Weights of a small transformer language model: MLP 384 SwiGLU, 9.29M parameters.
MLP neurons of a small language model. Each row is named by its layer, matrix (gate and up: input weights; down: output weights) and neuron, and shows model dimensions 96-191. Each number is 50 + 15 x the weight over its row's rms, rounded and kept within 0 to 99. A neuron's up and down rows have the sign that makes its largest values positive.
After each neuron's rows, "fires in" lists the words (lower case) most often at its 100 highest values on Wikipedia text that the model never trained on. A number after a token or word is its count.

L3.gate141:54 59 47 43 41 47 51 50 26 56 69 48 52 41 31 33 18 54 45 33 34 34 61 29 25 71 62 46 46 74 41 64 53 79 33 64 63 26 60 73 25 36 54 56 60 70 50 28 14 81 32 45 50 56 34 70 74 26 50 52 36 57 54 55 51 53 49 58 50 34 42 63 36 38 38 46 40 46 32 39 72 52 26 38 41 52 25 41 53 49 89 38 39 75 56 33
L3.up141:58 82 57 34 57 41 60 50 44 48 53 37 37 51 49 61 49 46 65 62 53 51 33 55 57 31 15 55 47 43 50 35 66 30 64 54 49 40 49 47 42 33 34 57 72 31 60 35 66 50 23 37 28 61 19 63 53 67 60 59 44 33 50 68 22 56 55 56 64 35 74 74 49 73 59 32 27 67 50 55 52 23 46 64 37 53 49 57 41 21 43 48 43 47 35 34
L3.down141:44 54 27 24 48 62 65 44 27 53 36 32 30 62 40 57 62 29 58 30 42 70 26 50 65 62 30 54 34 57 72 27 43 26 21 50 71 44 70 68 28 28 57 84 62 51 32 56 36 66 69 28 38 50 10 63 42 61 50 46 56 39 57 38 18 39 61 41 67 71 41 43 60 49 53 55 54 48 31 09 41 36 48 17 36 55 59 29 56 55 31 51 36 50 39 38
fires in: "to" 42, "not" 16

L18.gate90:51 81 28 62 51 43 41 44 69 61 75 27 21 53 72 36 39 64 37 81 49 71 43 29 62 57 71 47 73 53 45 46 44 66 58 56 64 33 54 54 63 18 43 37 46 27 69 56 56 69 49 45 31 66 54 56 27 54 37 42 53 59 82 50 48 19 45 53 82 45 30 67 54 50 54 61 32 49 52 72 48 47 67 38 31 38 63 57 41 57 37 62 33 55 77 35
L18.up90:51 55 39 47 50 48 50 68 51 49 84 19 54 56 57 28 67 49 44 55 33 55 59 41 52 48 64 48 43 41 37 23 57 61 56 56 56 35 57 64 41 33 56 63 79 74 44 37 32 67 66 32 73 38 59 66 64 52 59 59 67 72 68 28 71 19 56 67 64 44 36 41 43 60 61 32 43 46 53 65 28 41 90 19 52 61 32 73 70 39 74 50 57 67 50 49
L18.down90:45 56 37 58 36 36 51 78 33 76 04 45 32 50 84 28 50 56 15 22 64 53 45 56 63 53 43 41 76 43 44 33 79 60 45 63 64 42 54 66 54 52 64 43 55 63 38 33 24 60 60 42 75 35 38 57 36 42 50 70 66 66 70 42 61 17 40 52 53 54 57 24 39 58 40 69 55 40 42 76 23 40 70 37 36 61 58 54 66 41 56 54 43 44 65 58
fires in: "has" 43, "have" 32, "had" 18, "having" 6

L8.gate89:40 65 70 61 53 70 73 52 36 60 50 26 39 50 42 65 64 50 37 82 63 51 66 55 59 15 65 66 49 58 56 25 64 63 06 53 72 58 67 54 36 50 38 43 60 63 40 49 28 39 74 65 56 42 45 38 68 50 35 53 36 43 55 29 52 52 40 51 57 39 52 51 57 55 63 46 50 69 67 52 42 31 45 54 28 43 47 61 36 47 37 59 49 84 36 62
L8.up89:40 34 64 61 32 47 70 60 75 22 52 36 54 23 34 73 45 76 64 50 75 40 44 30 38 36 76 33 50 46 74 42 27 30 60 43 37 36 54 56 50 55 53 43 68 70 51 66 51 14 23 55 39 56 53 27 27 39 23 39 30 63 47 53 39 62 53 74 64 61 48 53 41 46 50 57 26 51 57 58 54 28 27 91 59 16 55 47 48 39 41 64 49 62 43 50
L8.down89:07 57 60 48 70 58 58 51 56 50 38 58 56 65 39 67 41 40 53 55 59 28 59 47 60 49 52 32 47 68 76 57 45 60 38 46 46 35 53 32 27 54 55 43 24 51 69 62 41 07 49 67 48 55 47 49 18 50 49 46 28 35 58 34 47 70 43 45 42 72 55 19 65 30 21 60 30 73 56 44 48 53 61 61 48 47 20 64 41 65 62 63 28 72 41 28
fires in: "de" 41, "la" 12, "al" 11, "del" 5

L4.gate121:62 49 29 46 33 57 59 61 45 48 21 51 75 51 62 27 48 32 75 32 26 74 51 24 50 65 59 52 36 71 54 31 24 71 71 31 28 64 43 52 51 31 88 65 47 59 42 51 49 44 49 50 49 43 58 47 28 54 43 46 72 73 27 56 50 43 55 38 46 40 29 73 58 37 46 32 31 45 68 70 61 51 35 20 39 46 39 37 44 66 48 45 36 58 31 45
L4.up121:46 65 73 64 38 41 22 49 43 50 56 51 53 48 47 47 60 66 45 44 48 65 38 48 44 44 22 55 37 48 80 80 62 36 30 20 45 60 38 46 47 47 45 32 63 68 40 49 39 48 50 75 52 74 49 58 33 11 62 66 69 69 39 38 59 44 54 51 47 52 68 52 90 48 73 60 56 56 35 59 43 26 17 35 45 38 42 29 29 47 58 53 48 51 42 35
L4.down121:45 48 44 56 66 40 48 42 71 46 50 64 45 51 45 51 55 47 56 52 48 41 50 68 40 57 25 43 46 56 60 57 77 56 59 53 70 53 51 44 58 42 30 62 45 52 56 44 44 24 52 43 44 60 66 46 34 60 43 39 39 83 74 40 48 41 56 47 63 44 63 45 52 51 51 63 50 40 63 48 54 42 62 09 54 24 42 65 51 26 52 59 57 57 63 45
fires in: "to" 79, "of" 9, "from" 9

L5.gate228:62 55 46 49 73 54 52 48 57 58 60 61 70 60 47 48 21 60 37 34 52 45 56 25 51 22 16 59 60 49 63 40 58 78 62 43 41 53 77 47 63 73 60 58 44 38 41 15 57 56 40 82 35 32 75 26 30 46 53 49 46 61 45 29 53 56 59 35 59 45 54 31 62 40 36 43 57 38 39 51 74 68 52 59 47 52 73 26 50 43 54 39 35 58 28 41
L5.up228:52 64 20 41 50 44 67 57 55 46 78 63 57 61 30 31 71 62 71 43 49 26 51 37 36 49 68 65 50 44 67 54 57 70 42 88 26 78 60 44 30 67 46 53 20 44 37 32 25 23 64 48 54 48 67 47 49 37 40 68 78 48 76 41 61 87 24 62 41 24 53 67 45 58 56 57 53 76 38 69 42 25 46 44 51 65 29 48 58 56 31 44 54 20 46 70
L5.down228:56 54 30 43 59 54 53 53 40 56 31 49 71 43 27 37 69 61 43 39 90 53 18 36 42 72 38 67 40 37 45 64 42 52 53 60 46 49 68 51 53 59 77 45 20 66 11 41 45 56 59 69 46 43 53 64 46 39 57 49 67 75 42 08 46 73 35 45 72 68 19 43 57 71 38 62 66 62 38 47 43 34 55 34 54 54 73 61 65 49 54 48 52 37 55 70
fires in: "became" 37, "become" 9, "appointed" 7, "joined" 5, "joining" 5, "be" 5

L4.gate285:26 65 42 48 33 39 36 44 61 49 48 26 49 50 55 64 41 52 73 64 65 46 69 59 53 58 70 53 49 18 49 47 50 21 33 18 48 32 57 62 69 25 55 41 62 74 41 55 51 49 61 43 38 64 39 42 76 15 70 39 18 68 32 48 32 60 41 43 58 34 44 54 59 66 57 42 39 63 36 26 71 54 33 31 65 64 40 65 63 35 66 58 68 61 46 40
L4.up285:74 19 30 40 19 63 46 59 41 72 49 58 53 50 64 45 65 64 67 24 32 56 78 65 64 67 36 34 55 82 22 42 39 63 59 49 49 62 59 07 50 29 28 55 41 52 33 59 56 68 57 52 26 43 70 59 44 59 59 57 36 51 58 32 48 61 65 37 91 56 44 48 46 49 66 60 56 68 33 38 66 22 44 51 40 53 66 39 71 49 57 71 44 43 00 25
L4.down285:46 60 54 31 53 55 68 61 55 67 48 78 26 63 45 39 79 51 56 52 26 38 43 52 57 60 22 60 41 77 43 52 49 32 54 55 22 42 62 54 74 33 56 65 38 33 52 30 75 77 63 50 45 48 33 68 35 47 51 40 15 52 65 47 71 36 62 58 78 29 46 57 36 30 72 42 44 83 36 25 63 52 57 55 62 65 58 45 67 67 52 41 36 46 41 48
fires in: "not" 15, "before" 11, "to" 10, "later" 8, "then" 7, "eventually" 6

L3.gate254:32 44 70 40 53 61 29 43 43 56 58 20 39 80 59 58 49 45 07 51 66 44 74 49 49 52 74 59 56 58 43 49 21 65 45 40 66 28 67 31 30 57 70 58 56 54 68 47 19 72 70 46 54 49 38 63 64 60 27 64 54 65 40 91 52 55 49 61 41 46 36 52 56 73 59 03 49 47 45 36 45 55 51 40 59 36 13 41 36 72 65 51 58 55 51 34
L3.up254:32 45 51 48 42 40 74 36 61 42 39 27 30 43 59 40 28 58 39 30 59 79 32 35 30 66 49 45 71 40 44 70 45 52 14 77 56 38 59 71 56 43 48 13 34 43 33 32 35 29 55 61 78 42 50 47 47 52 44 45 36 68 46 58 41 35 53 34 61 61 42 45 62 72 55 39 81 69 53 60 46 59 43 49 61 44 52 50 63 27 69 48 76 40 29 43
L3.down254:45 25 61 35 51 42 68 25 40 47 72 37 51 67 43 50 54 52 40 50 26 55 46 60 53 57 26 51 27 48 59 25 43 38 32 43 45 32 27 26 32 48 38 48 26 53 53 54 60 40 47 62 43 37 54 52 55 48 54 54 50 78 36 52 66 24 77 60 65 47 49 51 38 41 51 50 33 62 35 40 61 41 43 41 44 78 54 60 61 38 59 44 75 55 56 46
fires in: "a" 44, "10" 11, "6" 10, "7" 8, "3" 4

L6.gate104:33 59 51 53 52 77 08 48 50 54 60 46 49 68 62 43 64 84 46 39 51 75 44 76 55 35 64 60 34 47 49 65 25 67 50 71 41 70 43 47 47 32 56 29 45 36 34 70 41 31 63 28 39 23 40 37 70 79 39 52 68 50 31 43 59 34 58 39 39 48 55 14 38 59 57 55 73 44 30 61 43 63 68 52 69 49 77 38 42 48 44 65 36 70 31 54
L6.up104:61 51 58 37 30 42 31 54 51 73 40 48 20 50 57 68 56 43 76 57 69 39 49 53 39 64 56 34 55 70 59 28 31 41 40 52 61 67 56 68 53 52 46 60 44 28 46 59 50 46 54 67 57 28 68 60 41 49 69 50 59 39 43 70 39 34 78 74 45 41 65 40 35 48 53 67 36 36 52 50 62 76 46 48 62 56 63 56 47 28 54 67 38 58 27 79
L6.down104:37 57 50 70 33 53 68 34 46 25 47 40 37 58 39 63 55 70 79 40 45 41 42 61 56 61 53 00 46 41 46 81 31 76 51 45 62 70 55 36 53 48 49 23 69 33 25 60 71 55 46 26 48 51 55 49 68 60 39 49 46 33 55 45 74 27 37 35 36 53 45 35 44 52 42 52 76 72 65 42 52 24 64 68 65 60 55 44 34 38 59 56 14 64 51 46
fires in: "it" 64

L4.gate60:43 52 59 60 49 49 59 38 40 69 66 38 57 79 27 33 74 61 60 49 43 57 50 50 34 73 52 47 70 47 60 46 50 73 39 54 29 80 90 79 46 42 55 48 52 39 56 20 39 75 59 30 74 57 86 48 44 49 41 47 54 33 55 43 56 50 49 30 61 68 22 61 65 62 73 32 33 50 30 44 48 55 54 46 43 56 52 29 52 76 52 24 55 39 52 61
L4.up60:66 41 38 76 57 52 27 30 49 54 66 53 52 50 52 59 60 52 58 72 80 31 26 72 55 52 29 41 41 38 60 65 46 66 47 71 37 77 66 33 52 77 24 58 58 53 35 46 67 64 48 44 18 49 76 43 36 36 63 56 58 62 63 67 30 69 59 55 62 49 16 59 87 34 72 61 47 66 30 42 68 72 68 40 44 54 45 69 73 61 33 25 64 53 91 54
L4.down60:45 59 35 67 64 52 52 68 70 32 63 49 44 55 31 27 58 41 38 70 57 72 35 25 60 72 53 66 43 61 43 60 34 46 41 67 43 57 49 50 51 70 42 45 57 72 34 37 50 41 47 47 34 39 67 61 69 48 47 46 73 57 55 33 57 71 72 31 43 76 74 80 60 22 60 53 71 65 38 64 36 28 74 41 23 54 59 57 50 77 25 43 47 54 68 61
fires in: "be" 48, "being" 14, "become" 12, "became" 11

L20.gate109:38 37 50 40 77 48 44 32 35 44 65 43 59 77 40 57 37 53 26 72 61 55 33 55 61 56 58 24 58 49 43 49 57 70 72 52 57 55 55 48 39 55 90 35 36 38 64 29 47 27 65 66 61 49 37 32 81 36 36 70 43 59 27 63 67 66 24 54 59 72 59 54 79 62 40 54 55 61 44 60 37 37 45 54 70 36 36 53 54 51 67 76 41 32 39 57
L20.up109:36 56 85 52 60 47 45 65 50 25 77 19 52 33 65 62 56 73 63 81 33 47 46 29 38 37 36 47 32 40 44 41 64 71 23 03 61 52 37 65 47 47 44 51 52 50 43 47 48 49 59 29 31 52 32 55 45 53 44 33 55 59 59 49 55 50 55 83 83 38 49 76 37 55 76 41 45 51 45 60 47 49 56 59 14 43 58 24 73 37 58 67 40 83 78 26
L20.down109:30 39 63 26 54 51 58 61 36 57 48 49 43 59 36 40 56 40 42 41 36 41 52 36 83 43 57 22 49 47 42 59 74 52 59 73 37 43 41 46 53 28 65 44 40 20 70 58 59 36 52 45 54 49 41 47 26 72 58 43 70 49 47 38 52 66 58 52 47 68 56 50 57 71 26 71 46 65 45 38 44 50 22 17 48 32 16 84 74 56 55 52 32 56 43 50
fires in: "of" 18, "de" 16, "la" 9, "der" 8, "for" 7

L16.gate116:47 49 74 30 50 41 76 26 63 58 50 44 22 41 28 67 38 49 73 36 62 62 20 45 66 53 84 42 42 57 75 78 51 47 40 54 77 62 50 68 62 49 61 30 72 22 69 40 58 64 31 49 45 76 60 37 91 61 58 41 28 54 55 62 38 47 42 82 34 36 50 51 68 63 58 47 41 52 51 47 57 59 42 34 58 46 43 23 44 58 37 63 59 49 66 71
L16.up116:50 43 66 64 39 22 58 48 54 43 49 33 43 49 52 63 33 32 44 28 41 49 41 52 37 55 45 60 42 36 78 49 34 53 36 23 55 62 59 84 37 49 53 63 47 14 81 23 64 84 22 66 58 44 37 31 35 75 43 51 52 56 35 70 28 37 79 45 46 54 44 29 55 39 66 45 38 59 58 52 39 39 46 35 41 44 74 38 39 56 50 47 56 52 15 30
L16.down116:50 86 45 48 25 39 71 43 57 66 42 34 78 63 34 32 40 25 54 41 54 54 34 52 42 34 28 80 39 53 68 67 65 63 46 41 45 75 51 35 36 87 45 54 42 48 46 24 39 47 48 50 44 32 67 33 51 62 44 33 36 57 35 53 53 24 51 69 31 58 45 37 49 38 67 49 54 67 38 25 61 56 41 46 31 40 47 51 63 48 84 54 20 58 29 30
fires in: "on" 38, "to" 17, "under" 9, "together" 4

L5.gate346:69 31 35 34 58 46 28 52 53 36 41 29 46 55 51 21 33 63 40 52 60 37 43 40 48 44 53 37 44 52 55 59 41 79 65 46 54 70 55 66 74 52 09 25 45 66 48 57 47 58 69 49 43 46 41 60 26 61 42 77 58 66 47 75 75 50 69 43 20 67 13 42 57 41 43 43 42 62 73 43 60 64 50 57 52 27 61 33 51 43 60 67 22 51 44 41
L5.up346:53 39 62 74 86 68 57 64 45 47 58 37 40 39 43 35 64 63 48 43 54 57 38 61 51 51 39 34 86 56 57 23 58 57 65 63 30 54 49 64 55 33 64 47 37 68 49 75 40 61 40 53 51 29 54 60 44 53 46 46 48 59 64 48 53 58 53 51 48 13 47 35 53 67 33 51 42 54 71 76 56 56 74 57 46 42 58 29 48 43 54 35 53 28 37 27
L5.down346:27 63 66 53 12 54 59 53 60 61 63 30 64 68 61 47 29 32 42 29 60 47 73 61 56 52 66 27 60 43 60 21 67 61 50 81 68 43 46 49 67 54 46 38 57 21 33 36 43 71 59 32 72 34 40 42 62 34 37 49 61 83 83 65 35 48 63 63 51 47 47 46 62 55 64 52 42 49 60 74 20 33 66 00 36 57 52 51 58 45 66 68 52 49 63 58
fires in: "has" 58, "had" 31, "have" 6, "contained" 4

L6.gate236:63 64 47 63 93 48 58 57 67 76 43 14 36 61 41 43 61 55 68 36 63 59 34 27 47 16 40 48 46 48 40 47 43 36 48 24 75 53 26 64 48 77 34 57 51 61 73 56 45 53 50 49 27 36 41 55 58 28 49 43 18 59 62 59 42 62 43 35 74 29 71 61 62 58 33 60 48 57 41 60 37 51 57 37 67 48 52 45 43 72 57 82 62 65 17 44
L6.up236:57 73 62 30 41 37 44 66 49 92 29 34 44 54 39 50 58 54 49 46 20 47 54 42 75 54 71 61 71 40 60 42 47 71 43 47 55 65 81 54 48 53 17 53 74 47 44 52 41 62 56 56 54 15 37 41 38 60 56 61 47 56 40 39 70 60 70 62 53 49 53 53 37 47 53 84 63 63 55 67 61 41 69 46 46 78 80 41 17 48 37 77 31 68 32 60
L6.down236:44 76 54 47 46 48 65 62 53 63 62 38 40 45 63 49 32 61 66 50 54 65 45 30 76 44 39 41 75 43 40 35 48 67 64 45 37 61 60 30 35 47 54 38 34 42 84 55 85 51 47 38 61 37 56 50 75 42 32 23 47 24 68 59 53 65 37 72 27 49 66 56 39 62 41 54 68 57 85 53 36 73 49 57 31 48 31 29 29 38 43 55 59 42 42 65
fires in: "there" 42, "that" 19, "it" 5, "simultaneously" 4

L4.gate364:59 52 35 35 71 43 52 38 56 65 67 47 42 62 46 27 35 58 34 63 63 42 26 65 57 53 31 50 67 44 44 26 50 65 25 45 37 54 23 57 44 32 38 43 52 59 53 74 52 66 38 58 51 49 45 43 76 52 42 77 49 65 86 40 74 15 53 48 61 43 15 28 35 81 40 52 35 40 57 76 53 40 46 56 27 45 66 56 41 51 45 53 53 48 32 47
L4.up364:56 49 70 40 88 51 65 51 43 56 59 28 54 53 42 30 47 60 30 78 43 52 49 59 33 62 54 44 60 40 41 51 53 63 58 52 54 39 43 68 52 61 60 21 38 57 58 33 40 73 62 61 32 46 49 58 80 61 34 56 49 63 66 52 49 27 45 52 80 45 54 51 22 58 47 34 58 30 55 44 64 67 58 43 51 49 34 27 36 65 60 37 52 66 19 31
L4.down364:50 54 29 81 39 68 50 33 26 56 51 23 42 74 72 43 53 62 53 29 61 44 53 55 33 49 51 61 71 54 40 49 57 48 59 60 51 38 37 68 64 50 61 29 39 55 54 48 55 51 42 40 56 61 45 71 00 46 39 57 42 89 67 69 47 27 44 60 46 57 63 27 36 49 71 39 36 57 45 77 55 37 64 06 25 31 47 47 80 36 57 61 47 43 43 46
fires in: "had" 53, "have" 25, "having" 12, "has" 10

L8.gate341:56 48 25 41 49 75 25 52 49 55 29 51 39 46 76 51 66 44 40 52 31 64 48 66 57 53 73 55 74 42 31 43 59 56 37 36 37 42 41 36 35 69 38 37 42 49 43 41 39 69 54 62 47 37 62 57 44 28 53 64 70 78 72 48 53 41 67 36 34 25 28 64 56 61 50 47 62 34 24 78 54 77 56 32 30 32 73 52 59 15 53 45 35 58 48 60
L8.up341:49 64 24 33 37 43 63 66 34 62 38 55 73 59 75 35 32 43 49 48 57 56 47 33 57 31 49 37 46 51 40 63 69 41 65 70 36 56 60 52 83 83 58 64 55 70 78 57 49 51 49 55 55 58 35 43 04 60 51 54 46 58 70 47 37 48 40 64 28 52 61 41 56 44 33 43 53 44 46 56 36 46 57 57 28 44 81 47 26 53 70 18 54 53 35 65
L8.down341:41 62 43 67 38 42 50 46 58 50 42 51 61 38 67 48 38 68 41 72 34 11 55 40 59 61 50 65 25 70 64 81 56 50 42 43 75 32 38 60 47 58 42 53 61 49 38 55 54 68 44 23 35 41 69 47 92 35 54 58 77 83 52 27 59 49 36 31 45 56 52 40 31 61 41 61 29 46 48 44 41 57 19 49 30 60 55 79 66 40 55 67 35 45 83 67
fires in: "made" 20, "found" 17, "making" 9, "make" 8, "find" 6

L16.gate131:55 76 42 47 58 59 42 40 69 55 82 31 76 45 65 52 65 53 54 68 36 71 47 18 61 60 75 54 45 55 43 75 54 66 50 55 42 49 28 29 61 48 60 45 66 40 41 48 38 62 32 68 43 54 58 54 61 47 28 64 60 48 52 48 59 46 39 69 68 26 31 59 71 56 53 65 42 32 40 19 36 31 99 50 48 41 54 49 70 80 53 75 23 59 57 67
L16.up131:47 00 55 61 39 58 26 56 71 77 96 35 49 54 67 66 35 55 43 42 43 55 39 45 39 43 51 49 71 49 19 62 47 65 61 43 39 55 65 57 52 41 41 44 46 63 55 64 70 57 60 60 40 56 68 57 61 72 44 58 61 72 57 50 69 29 44 77 63 67 56 42 53 64 66 30 51 41 37 68 70 40 43 46 22 22 70 51 54 49 41 58 42 54 69 54
L16.down131:11 54 49 54 47 67 38 55 49 47 32 59 20 41 45 76 37 15 26 41 29 36 38 40 40 54 56 46 65 40 58 24 61 31 26 70 57 03 83 36 65 48 27 52 34 58 44 62 57 30 69 27 79 25 43 40 66 54 43 59 42 62 31 63 44 25 61 35 42 50 49 33 49 49 31 45 43 57 33 71 32 78 38 28 46 52 41 34 45 42 73 58 54 45 35 47
fires in: "have" 17, "has" 15, "with" 14, "involves" 4

L17.gate188:74 70 38 69 28 40 56 26 47 63 40 34 74 42 51 72 44 67 74 61 44 35 56 68 58 50 34 52 69 51 46 70 79 40 56 42 49 39 71 79 58 58 47 47 59 19 54 43 64 66 34 35 31 37 71 33 47 55 45 58 29 34 71 41 31 50 46 63 42 27 55 44 77 38 30 69 65 46 60 32 61 50 29 60 81 48 28 48 48 44 78 61 54 49 48 57
L17.up188:50 75 55 46 25 61 66 43 57 14 65 38 66 50 26 39 64 62 64 41 69 43 70 47 39 23 35 57 67 67 87 82 55 55 51 24 43 66 71 43 60 76 53 61 63 27 47 54 33 35 38 49 59 55 65 59 40 74 41 68 51 38 62 66 31 43 39 88 53 41 40 43 44 71 63 38 48 57 61 50 72 69 38 41 43 51 32 32 77 58 81 35 21 42 34 52
L17.down188:21 54 33 38 24 37 46 37 13 59 62 22 66 63 42 58 22 62 58 40 41 45 38 48 50 66 21 43 52 40 38 50 52 52 53 40 61 61 42 44 54 60 41 45 42 37 55 51 66 59 47 51 86 38 36 56 52 65 30 43 45 58 35 59 29 36 63 33 26 80 62 20 57 56 45 71 53 78 38 43 45 37 42 50 40 42 69 49 40 66 65 22 33 33 47 38
fires in: "to" 52, "can" 8, "together" 4

L9.gate350:47 67 28 70 34 66 70 62 59 70 55 43 40 37 46 46 50 54 35 56 44 55 37 41 69 82 41 13 50 52 55 59 61 49 59 35 42 64 51 45 60 58 50 37 55 59 59 77 29 52 73 32 55 31 76 54 41 21 02 70 47 68 69 31 52 50 64 35 39 37 63 66 50 51 65 47 39 64 26 47 50 58 51 47 40 49 42 32 53 59 56 34 33 64 64 66
L9.up350:50 39 40 45 72 66 18 68 31 58 73 64 74 38 59 39 42 57 47 56 60 63 35 33 28 68 10 46 39 61 32 29 37 46 39 29 13 50 59 25 39 50 30 65 70 39 73 41 40 50 67 75 78 28 62 57 56 60 65 50 58 50 20 53 63 46 42 37 53 18 17 45 81 51 36 44 52 59 36 48 62 47 45 35 31 67 63 53 47 53 34 55 67 68 85 54
L9.down350:53 52 42 30 54 78 66 10 72 20 50 55 80 56 36 22 85 61 34 57 65 40 50 16 69 32 71 59 47 46 36 57 75 64 60 60 44 35 47 57 38 49 21 58 44 55 45 34 43 39 38 53 65 51 58 58 72 49 60 40 65 71 37 46 52 74 30 49 54 45 46 60 43 62 31 68 31 30 41 56 45 48 66 00 31 49 57 54 54 45 45 75 71 68 63 78
fires in: "became" 27, "become" 11, "being" 6, "position" 5, "got" 4

L17.gate86:40 59 73 62 55 36 53 69 84 59 49 25 39 49 68 61 59 63 31 42 79 62 49 49 52 68 60 38 50 34 52 24 33 67 71 49 19 25 45 74 66 48 17 64 47 54 43 52 91 60 56 40 59 43 39 45 36 60 67 36 55 72 65 69 46 42 48 38 33 48 49 79 67 57 20 36 35 63 31 52 41 47 69 58 55 59 76 17 53 33 61 51 42 73 54 45
L17.up86:79 50 36 68 51 68 66 49 61 53 56 45 54 66 54 34 50 53 48 57 58 77 48 63 49 12 71 64 55 55 59 73 51 26 49 49 82 54 54 49 44 60 63 58 64 73 57 44 42 43 53 36 37 58 41 30 30 44 55 46 68 59 61 64 36 20 51 43 44 29 66 44 79 81 50 22 52 56 47 45 46 34 51 24 51 48 30 29 49 38 49 63 76 61 34 40
L17.down86:32 58 39 78 79 34 12 49 94 59 47 33 26 46 32 52 38 44 28 52 06 70 37 48 33 46 80 35 53 59 47 51 74 45 79 73 43 62 63 55 59 53 37 35 33 39 55 49 71 27 45 46 46 36 57 40 51 52 46 32 52 32 43 65 60 29 35 57 47 69 32 52 42 46 50 16 34 56 52 66 73 65 64 16 33 32 46 70 44 30 50 38 48 55 49 37
fires in: "to" 32, "for" 11, "about" 8, "of" 6, "despite" 6, "released" 5

L17.gate112:61 66 50 45 73 47 70 72 55 52 56 28 33 49 25 43 72 65 26 71 50 51 50 55 63 78 67 63 69 50 37 49 90 43 53 60 56 27 35 24 51 78 53 56 78 28 62 46 51 57 49 49 41 44 23 60 78 51 25 59 78 38 65 63 61 36 29 38 34 32 59 56 55 70 36 35 62 49 42 65 50 32 39 54 39 82 60 69 73 47 62 34 62 64 48 74
L17.up112:44 69 58 60 75 68 57 75 29 27 53 44 42 33 36 57 50 66 56 68 57 39 66 39 51 56 90 44 67 72 33 61 45 55 53 59 28 47 47 37 33 56 56 64 46 63 49 31 48 36 31 27 43 27 64 33 58 37 45 26 80 66 76 71 47 33 57 39 51 42 53 65 71 57 28 42 66 70 36 69 36 47 50 45 47 26 48 61 15 47 64 37 74 70 39 62
L17.down112:13 83 70 87 65 76 66 71 35 58 51 50 54 41 56 36 23 63 61 30 49 38 67 71 29 63 63 76 46 24 28 41 50 25 40 41 61 48 27 55 43 59 44 67 53 46 61 37 56 28 52 50 74 64 43 79 64 18 57 44 41 56 36 60 45 64 43 56 44 35 34 73 55 39 46 44 65 68 39 52 32 54 42 50 48 64 61 66 56 47 67 65 76 43 48 40
fires in: "made" 29, "found" 15, "is" 5, "der" 5, "makes" 4, "taken" 4

L4.gate188:43 80 54 65 50 67 68 38 35 63 54 65 45 25 48 47 63 65 79 44 66 57 65 82 53 70 42 41 78 64 59 20 54 51 38 38 44 47 65 47 62 41 49 53 37 38 45 46 33 33 39 37 39 55 54 55 77 28 75 55 47 61 75 21 52 73 40 71 64 23 48 49 61 63 61 54 72 82 60 44 56 21 35 45 38 42 49 55 79 52 39 35 75 56 25 37
L4.up188:73 66 52 40 32 30 55 43 40 44 28 56 42 54 38 67 37 52 52 39 19 55 48 22 63 46 17 33 31 52 56 51 65 61 55 36 44 65 63 32 73 40 45 33 51 71 66 35 52 66 63 40 44 25 43 49 61 48 49 52 31 45 46 22 54 50 48 65 50 53 43 60 41 34 46 20 77 70 51 55 69 60 27 82 31 61 56 44 52 56 45 70 28 40 49 64
L4.down188:50 76 48 72 37 68 70 26 58 69 61 51 52 59 54 58 55 42 83 25 42 57 67 59 54 45 35 43 60 39 30 46 54 43 57 77 52 52 42 71 40 74 53 54 40 58 36 51 29 70 41 35 68 38 51 57 51 37 41 40 58 71 86 45 36 41 70 57 15 63 61 16 40 51 61 62 38 78 29 48 36 34 52 34 49 55 35 62 43 62 49 55 47 67 63 52
fires in: "to" 22, "would" 15, "did" 12, "became" 9, "later" 7, "still" 6

L10.gate178:78 62 58 83 35 18 55 73 52 76 68 61 63 51 62 51 67 62 53 47 32 42 22 45 79 83 47 37 55 48 40 24 38 65 61 57 55 52 52 40 67 51 56 54 49 45 52 67 50 56 36 74 51 75 55 45 28 61 31 36 55 54 73 38 49 31 51 47 64 56 20 62 48 64 21 74 22 55 40 58 68 48 50 45 57 29 40 41 40 45 61 50 28 28 50 73
L10.up178:46 29 59 27 72 55 51 36 51 55 44 46 66 49 47 45 68 52 29 45 83 60 65 67 63 48 28 39 72 22 32 46 27 51 57 51 70 50 51 69 32 41 21 46 60 36 53 32 43 49 58 61 38 41 62 42 45 44 38 44 42 44 59 41 72 38 36 57 41 41 52 42 62 35 37 64 61 57 51 59 25 39 43 54 55 38 50 63 56 65 87 61 35 78 19 65
L10.down178:45 73 50 61 12 43 58 73 45 49 33 33 25 43 58 20 27 64 30 29 35 54 59 26 53 42 76 42 76 40 54 48 48 53 63 59 51 50 61 47 44 51 52 51 39 39 65 45 44 44 59 47 71 55 54 36 38 61 43 59 46 44 60 31 72 40 50 66 46 39 50 31 37 49 69 48 37 31 38 74 46 48 53 13 41 26 61 47 61 56 33 54 38 55 58 77
fires in: "has" 65, "are" 10, "have" 9, "were" 5, "had" 5